Weights of a small GPT-style language model, trained from scratch on English Wikipedia.
Architecture: RMSNorm before each block, no biases in attention or MLP, untied embeddings.
Training: a variant of Muon for these matrices, 7111 steps.
MLP neurons of a small language model. Each row is named by its layer, matrix (gate and up: input weights; down: output weights) and neuron, and shows model dimensions 240-367. Each number is 128 + 24 x the weight over its row's rms, rounded and kept within 0 to 255. Numbers have three digits each. A neuron's up and down rows have the sign that makes its largest values positive.
After each neuron's rows, "raises" lists the tokens whose logits its output raises most directly, leaving later layers aside; "fires after" lists the tokens most often just before its 100 highest values on Wikipedia text that the model never trained on.

L6.gate1164:119124118138123156170113154109129105111151114138104117158112153145113128155095171121094131122112169087096119156130152124093171101124126150121114104163099166146121111131160127138171090107135183178130119143157124101113110130113123149097138098135158114122128085094099121140128134110124162090143139104115095108120145117141106054161136111139118119095153178103156138160110142131091168113150
L6.up1164:116116150121101114146148093109160164165157121086148087152105103092085167123131117117098129127090128137130171145114143131101102115161119169139156150120146104120143101182126176189118115119143140151101156158072111162137144118130108157160139121158128124124140110120148139149065147128115135120156106102133112123146123157117103156061159159171134136088089157067116129128140110097114156134128
L6.down1164:064135122165138122108151104139129111099151114147137110116113143129143118134093170130110104145115071161127146120112100135126148149128148110114104125112138135147123097117090102105140175111123102130110114115112142126096099105146153157119121187118122135115149141108134152134139093115161113121119151169176108102152121134155159166000128163138113079135151159139128108161172153132124129142136
raises: "aries", " latter", "ology", " ability", " whole"
fires after: ",", " and", " \"", " that", "."

L10.gate683:107128126136116102116145107147144167093113101117109100170138097104129130139128140064126129124140112092102130111131092126164102145158152115170139151117141166141106123134099148117116117107119122152132116185151108105098118101157148127137102128104125114110145129140118142115120070100117117096105144124099122156145116108164063129158113114137138159156125161048149124096135126101061136113112
L10.up683:171104119162166170150141150137169112130164155092116156150126104129120113109141148117135150129094185129116143139110113148148104105173100102128186153120120130118151086142142141148126120143145128120158104204127129132125135128109132168149113112109109132098138139142111146102128099134124148141167116123130134136125132142169096147094145134164136149169120139108114119126098110146171154142138
L10.down683:112114130111100152128110116151121118139118111120133117107145079188103149154140092147109104125130169115097149147104121135123087139148126116114136143119105155108118150135082129154115127117109103099133106194095108120165109110137171115111120116130095114124149146104106148124124087142127150107118082088134117124100110130130107115084129124152108116140144157120124076133125093127097120132128
raises: " early", " mid", " time", " era", " late"
fires after: " in", " of", " ", " the", " by", " during"

L9.gate728:150127128134141148104117132166134152125124120152178164094112149122081138130133095095102159076118151105150074148095133137151136147108141137093118149141105146131117111093131154138137161121121095126142151146132115113140115155179147138120113105121135170125162100180149162156123143104133101102071137103165113151144176123109136135151121096112130093119134143151158180141119176159141134148114
L9.up728:168155132080144129127085129106202127136134106148140168161105105152103127145098099078129111122119186137112146142118117073069100099123138124131134096106102194117130140090138111142154149139099138092106109135106103106136126158141132118144135131100119135131170148105136140152134115100095123162130159128190115160135106133137101116153135119143128159095120095107146163150094127110167107147178
L9.down728:113126117133160102115156108107151161102129071115128079121101114169149085127121119096102152066118121114100134113130128120142119135141088162099159118088153132141125144086106110113096156158140149121116109166123119108115127137117144140103116120113119153121154142127128178129113113140105143097126139148135110127158142147084144116063141123134154110143106130074093055127109130139093116169127
raises: " onto", " into", " to", " as", "int"
fires after: " was", " were", " is", " are", " from"

L11.gate686:089134099140142148143091087134119170113121136141118127189100114134151118135155157153157114167123116096115154127125145068152146140135125116158114152161137091148095125174108165111118163131130086145129070156122138103129071095114121160084086117145117134116134086091146163147147119150191096119175108166127128123100139119129123113122124163163163145127120140130110117089090087104160117151130
L11.up686:142125133134143149115110159112109159078113117136099099125148088132156128137153139147162105137126089121109124082107161121154127109128098056175130130143094102147129167159106063151103149147132148128149107135117134148128088126134115130135115093154123108107155089145132144113134106125139113163171145173127107151106186144100087085109119136166087163108102144148145131135106135104157158122111
L11.down686:096153110136113126117136112085165136119148088133173157158124109130126137127134119103149143151158128143117112142131153100087116141124084127185118132174159164165146142124125126127129150130139148168154144176137121153148134173125139127100126116156128141105143126125118151106115131141103102154157152148107128147113116137124124109095177109125146109173084140179111138201116127144101075084091
raises: "5", "1", "3", "2", "4"
fires after: " |", " 2", " 1"

L11.gate643:101120142105170071103148106135097101106163139089161126128134141122143140165132074130143118132131115125161163150140129123156068202122159156144099112114114133106113145155105114146123127163108154201127145118095127102099137115118115161127124136142149126103139163137129146093164140138133094132161117124112157148142135099107150113104122065118160147081126113147177161176139126150143138128093
L11.up643:140173170063123093101137111129117087153119094131104127115149107134098108167114129118144119079100147147129164118141181171094111162145144106115157120137136104124081094144111096111117153118141138114157167130074121146076169175165133108150108119133129107168118087133088122120149110124110141126135129110111117132126124173109118143099166092148118192149131051132122123140148110122107165077149
L11.down643:138108134111144103137119083118145148115105106122139151127164112153130151135121117093178102097133168118132121126129150144120139161128122132131120126090159111157102133145095112113130155117129128151102165105124167148152085140144151129125118156157115101118123186123168128107151143106091118090141109085124130109085095113135129122096104139144125142138117080159119189113112166119138111091143
raises: "pot", "n", "na", "ound", "late"
fires after: " (", " \"", "-", " ", "\n"

L10.gate1023:132116126078136135130144101116157086135144108143138158149096139120103119111087115165132135107085115110153120125113118134159143094106137116090089138146147169128138176106137144190163157151148112121107104104103107120137153120129108104129122081085115088109139136116114129127091107132106149141152134114106105147136118088123149128100201097131114143157107090118106103132128133146144125156161
L10.up1023:129163130151131111136156100125142155151141137154169095160106106113115127108152122158092135096090142115142163175134176149088107136086127134131123125133134160129146122124121095144141144117159088165134114143122106114134128142153111119134147096125137109121101162096126131129106110145104131161103112099116157138113124090145109108096153092110123075109127149084090120109138148175151171106162
L10.down1023:075114131153143151162121117136166135122161096118130080115148128166155113119153151146124135117126111130140130115112156121161169120117114112119127112137135133121110124129144159097131152137119158112158154132110086125073136190136165153128144163127128111132147163110135132156089149114190130108135096155108163134115132109091119137135140143150105093148117137121145081108163127129132132069153
raises: "|---|---|---|", "==", "====", "===", "|"
fires after: "\n", "."

L6.gate697:159097129137078180108140129152182108168132139123104108107127120134108103105133148121135156129143114161132114138093093157138120117142103122119121119135133117134097157102108077110137152191086123148152136135109128097157127117131101096142146121106139107108106136145178138099110127124115089149104108166147119131115193142135150149138141131129152092143123099131121112096104092129149149157150
L6.up697:113044143140118175111173093134114112144131174119116132115118122153128169107130163117120152183117092102112096144086095138093082135127136147124126133131150135126144105129130133094123136125119155120100127152115122146152111098150146100097136137131146127124132151089166149114139170092121101111120070155123108143106164131101120143116111103139132112124125140153138117161095111169160168173173
L6.down697:145133117159143134133146140164133143109113122116093128147132114130089100148165181099100158156148093147131128141140134113122119131141113166101142114109144140193137113156134113086105153114146168132107132123135142128123128108135137131127144138135135150131157127134107094124120106130166105160115105131123141145124133141108147170151142121099087129136107117152110084126133130171124099118178
raises: "====", "As", "On", "According", "In"
fires after: "\n", " al", "|", ","

L11.gate521:102126131148091164155113183134118105089154144111122089122121112129166103114187140116155155134091141134173120136114137131110141084119108166136136134128130159162107143112127167142088128165118135124164091091157093120115128119098098132096147144119119167080125106107113143156180130122127115156132112163159110125110105080121090114127142161146146154153130147148130064125110094121149132120124
L11.up521:097136125128067119142131154092148138105116141129124117122147095133199086153194141103134120126104117122171145146134138103083122157157125140101168137131104091151125122087120115144101085171093110106147115123122131124120080110096110099088098146152129076094118103118143111152109126140102098122127095107119107114136132134123113110133192140132154125182129125139091089135126141124107083147097
L11.down521:134142118113165123151104146169154121112152109132164168158140127128103111118140123188143134121131115092113113153152133108148153088168149143143138147166106094143087167168147108100122114106107127176112129148148137126127110122089168128125128159150087117117131120144106113148115117109128119177109098138147159126119145110127119132133109133135129095091115111091170158124137128180143125096117
raises: "71", "74", "43", "03", "93"
fires after: " |", " 1", " 2", ":", " were"

L13.gate436:158101174137108133112132148126124139082106139120151110150130121153164166180157123163162059129109115139142116140106133137138133104178137159139099144213105146166162158147130106127105138136117124144126157135134135102080118088158134144117156128175136096148148144123137147134166115100117142141137110115099088119082117096129131143142093127148143126132147108083139131104135138136076111170117
L13.up436:132113121121038130114130161151147116115139182141166131113122149177171173179137128163148054146141124151129122156137153126101130116169153126166119121174121139153124134112110133126134158106125168125096124147137124104121156108136125140119147119175164094126125097128122098115121115116135156145123151118117101113078102139111120122123103119136154097099124096130132112118128120113082119156133
L13.down436:170149170100059123150123157164164110082117130148152122099158127127169135148102132165143113131110133180098125161122140126150158096123127123169102128149105105146146144144151167151094122150110164142145153123132163100115113154116135116128156126161138130062111110126111112137121104140123132134110122098165142110129114115128097121103133154147098165114108099126125121129140097104151151126095
raises: "d", "nd", "es", " vol", "ns"
fires after: " |", " the", ":", "|"

L10.gate476:124074141100104093109139148137103101108108126109177134167144160122152119140155146126141116137127125093109117132135122155197155142115137117127079153126108163109114138094099142132121128148101135131164072120163116141112143122132134125149150139116064154072152141122099111142146156134104110081093154135106126154108119157118138109115123114148145152120122094117151079155118118126118124124163
L10.up476:136098134133089103088162179162103114116088164171172092178125116097150098129170098115096124134092128147113118100143116164159112109134131105132117149136137150116167137129140123148086127172162128135131110100131109093140095125092160135134150145137118137115188164154123107125166155100102121122113144145095139181119148137139148148099118117163114158119116111122142153110099130115135116129155
L10.down476:082140140173128117120119137126143085097112158167113113156130115131132081158159114165101105139120167146082145150111103107145169131178135173168127121127106112154143126152104121154089102145167113144147141103164134104133091140124131112136144134128148136116112131079132093159130107148115103094110123135110130101089140141133146140114117176152149172139179092114114142113160109132099138122136
raises: " one", "est", "th", "st", "onia"
fires after: " the", ",", " and", "s"

L13.gate15:048117119146097130127128167082127148152145135133144114152117132139116120107121119145119119122116147136127161160105136097110118117130096126155121124166124125132112127084135140148123123139174153100119130115155130143071128135116093151140126150129152080112109124126158129109145136170093140127060141123125138112088110120121131125135111099146112128115137136139110114086149146129133119118141
L13.up15:111082118176118143162114137145098108165150130122153155140145146140108150120155131168106120127148130109123103162131118138090132142139130103141108129109101150129132169126134096128146130166121114082136117137144116119105096144141099115105083138132177145132136101163112137135141138135098124123133159122130108077129120093144120131146086101181148111114111126140112089067133122106130096100139
L13.down15:106135104131127100147132129142152133141121143130146154146101171093116072172093140131121165161160100120145138135161133128115106139149119107100136118226120164115117086124125170091126147124173139097118113153119124130112154076134147156122143136138115148141124117110148090105091068122148107161143130099122099102101143129086112123119142106110102119129132122092130067171132114153116121080112
raises: ".", "1.", "2.", " ←", " 3."
fires after: "|", " |", " No", "-", ",", "\n"

L8.gate302:092156116116153128125092124117132128125128138117080091129149134091133105114137142121157098122147163144100115085156119119140143150127083164159119146137135104127120096107117107120111110134085182121125129121125129150104129138092129137118098100104128155110133128163106136115124130168092081125127118147144118106130086132117101145116099116169154134123178063119126100111092139129114128144133
L8.up302:131143113138115144097098116159129101135152143127116055079153116075138118113150138127187119135129179186148126096155187118130135127114120126112145147155063125181163127132104152144110088160133153163098113099096141114107136133134104076126112124113122167090114138114137138088099125169151141104140062115142119117124153114103119117066145125150169143112170132122135143129138130128149067137144
L8.down302:112128155157128105132100133117118150105110111133086107135149128157134140118155121118154154114106101115125125089120114123133142133143147164159146118115124137143132117146132116136143111183127084160141147155117180110129137112129100154090111137117147134103170123129083138110131133138079120112122122143136153098149096098165167094107106140146162127110132128141163155132104117101132141157127
raises: "ist", "ure", "ists", "rud", "ud"
fires after: " in", " In", " to", " con", "In"

L10.gate487:122108128107159132094136153182105136129131182145082120188118106123101130163107103173131127130121099151075131135102139116095111122192150141106132125119124137128109121116071170150141145166152154148147127136065153126144144120125109160150138137151115122142119123163128102154125106158140120092102132134109142121151124120143154114142127111102165149138151104156147150125163121095148126106143
L10.up487:137154134105168100112110130153163161117116153118152114092146081144134128160084079158143148147148130154134130117147126189139092126152139118140165145127144137155125113148091147143138154127125208134174133155108137108115164076095101133092086159099115106127161150152148117187160102127144136119103130119122125166166102126116158136124142094111164130106150124134183145113126147154135149117118
L10.down487:109103109154124124129169125101165136123114132142132077152158128147181118126098119140144119185128099111137134113121166130139134130113109131132147134111137094135122138139116142120152144114073131132155121107124160145153130135140123181126105122141137118111112197141105090134133114121123126136087105125149119127174090112129136149093133142135120136139110134110126143170163087132140134174100
raises: "ike", "light", "ell", "amine", "right"
fires after: "\n", " \"", " (", "-", " re", "==="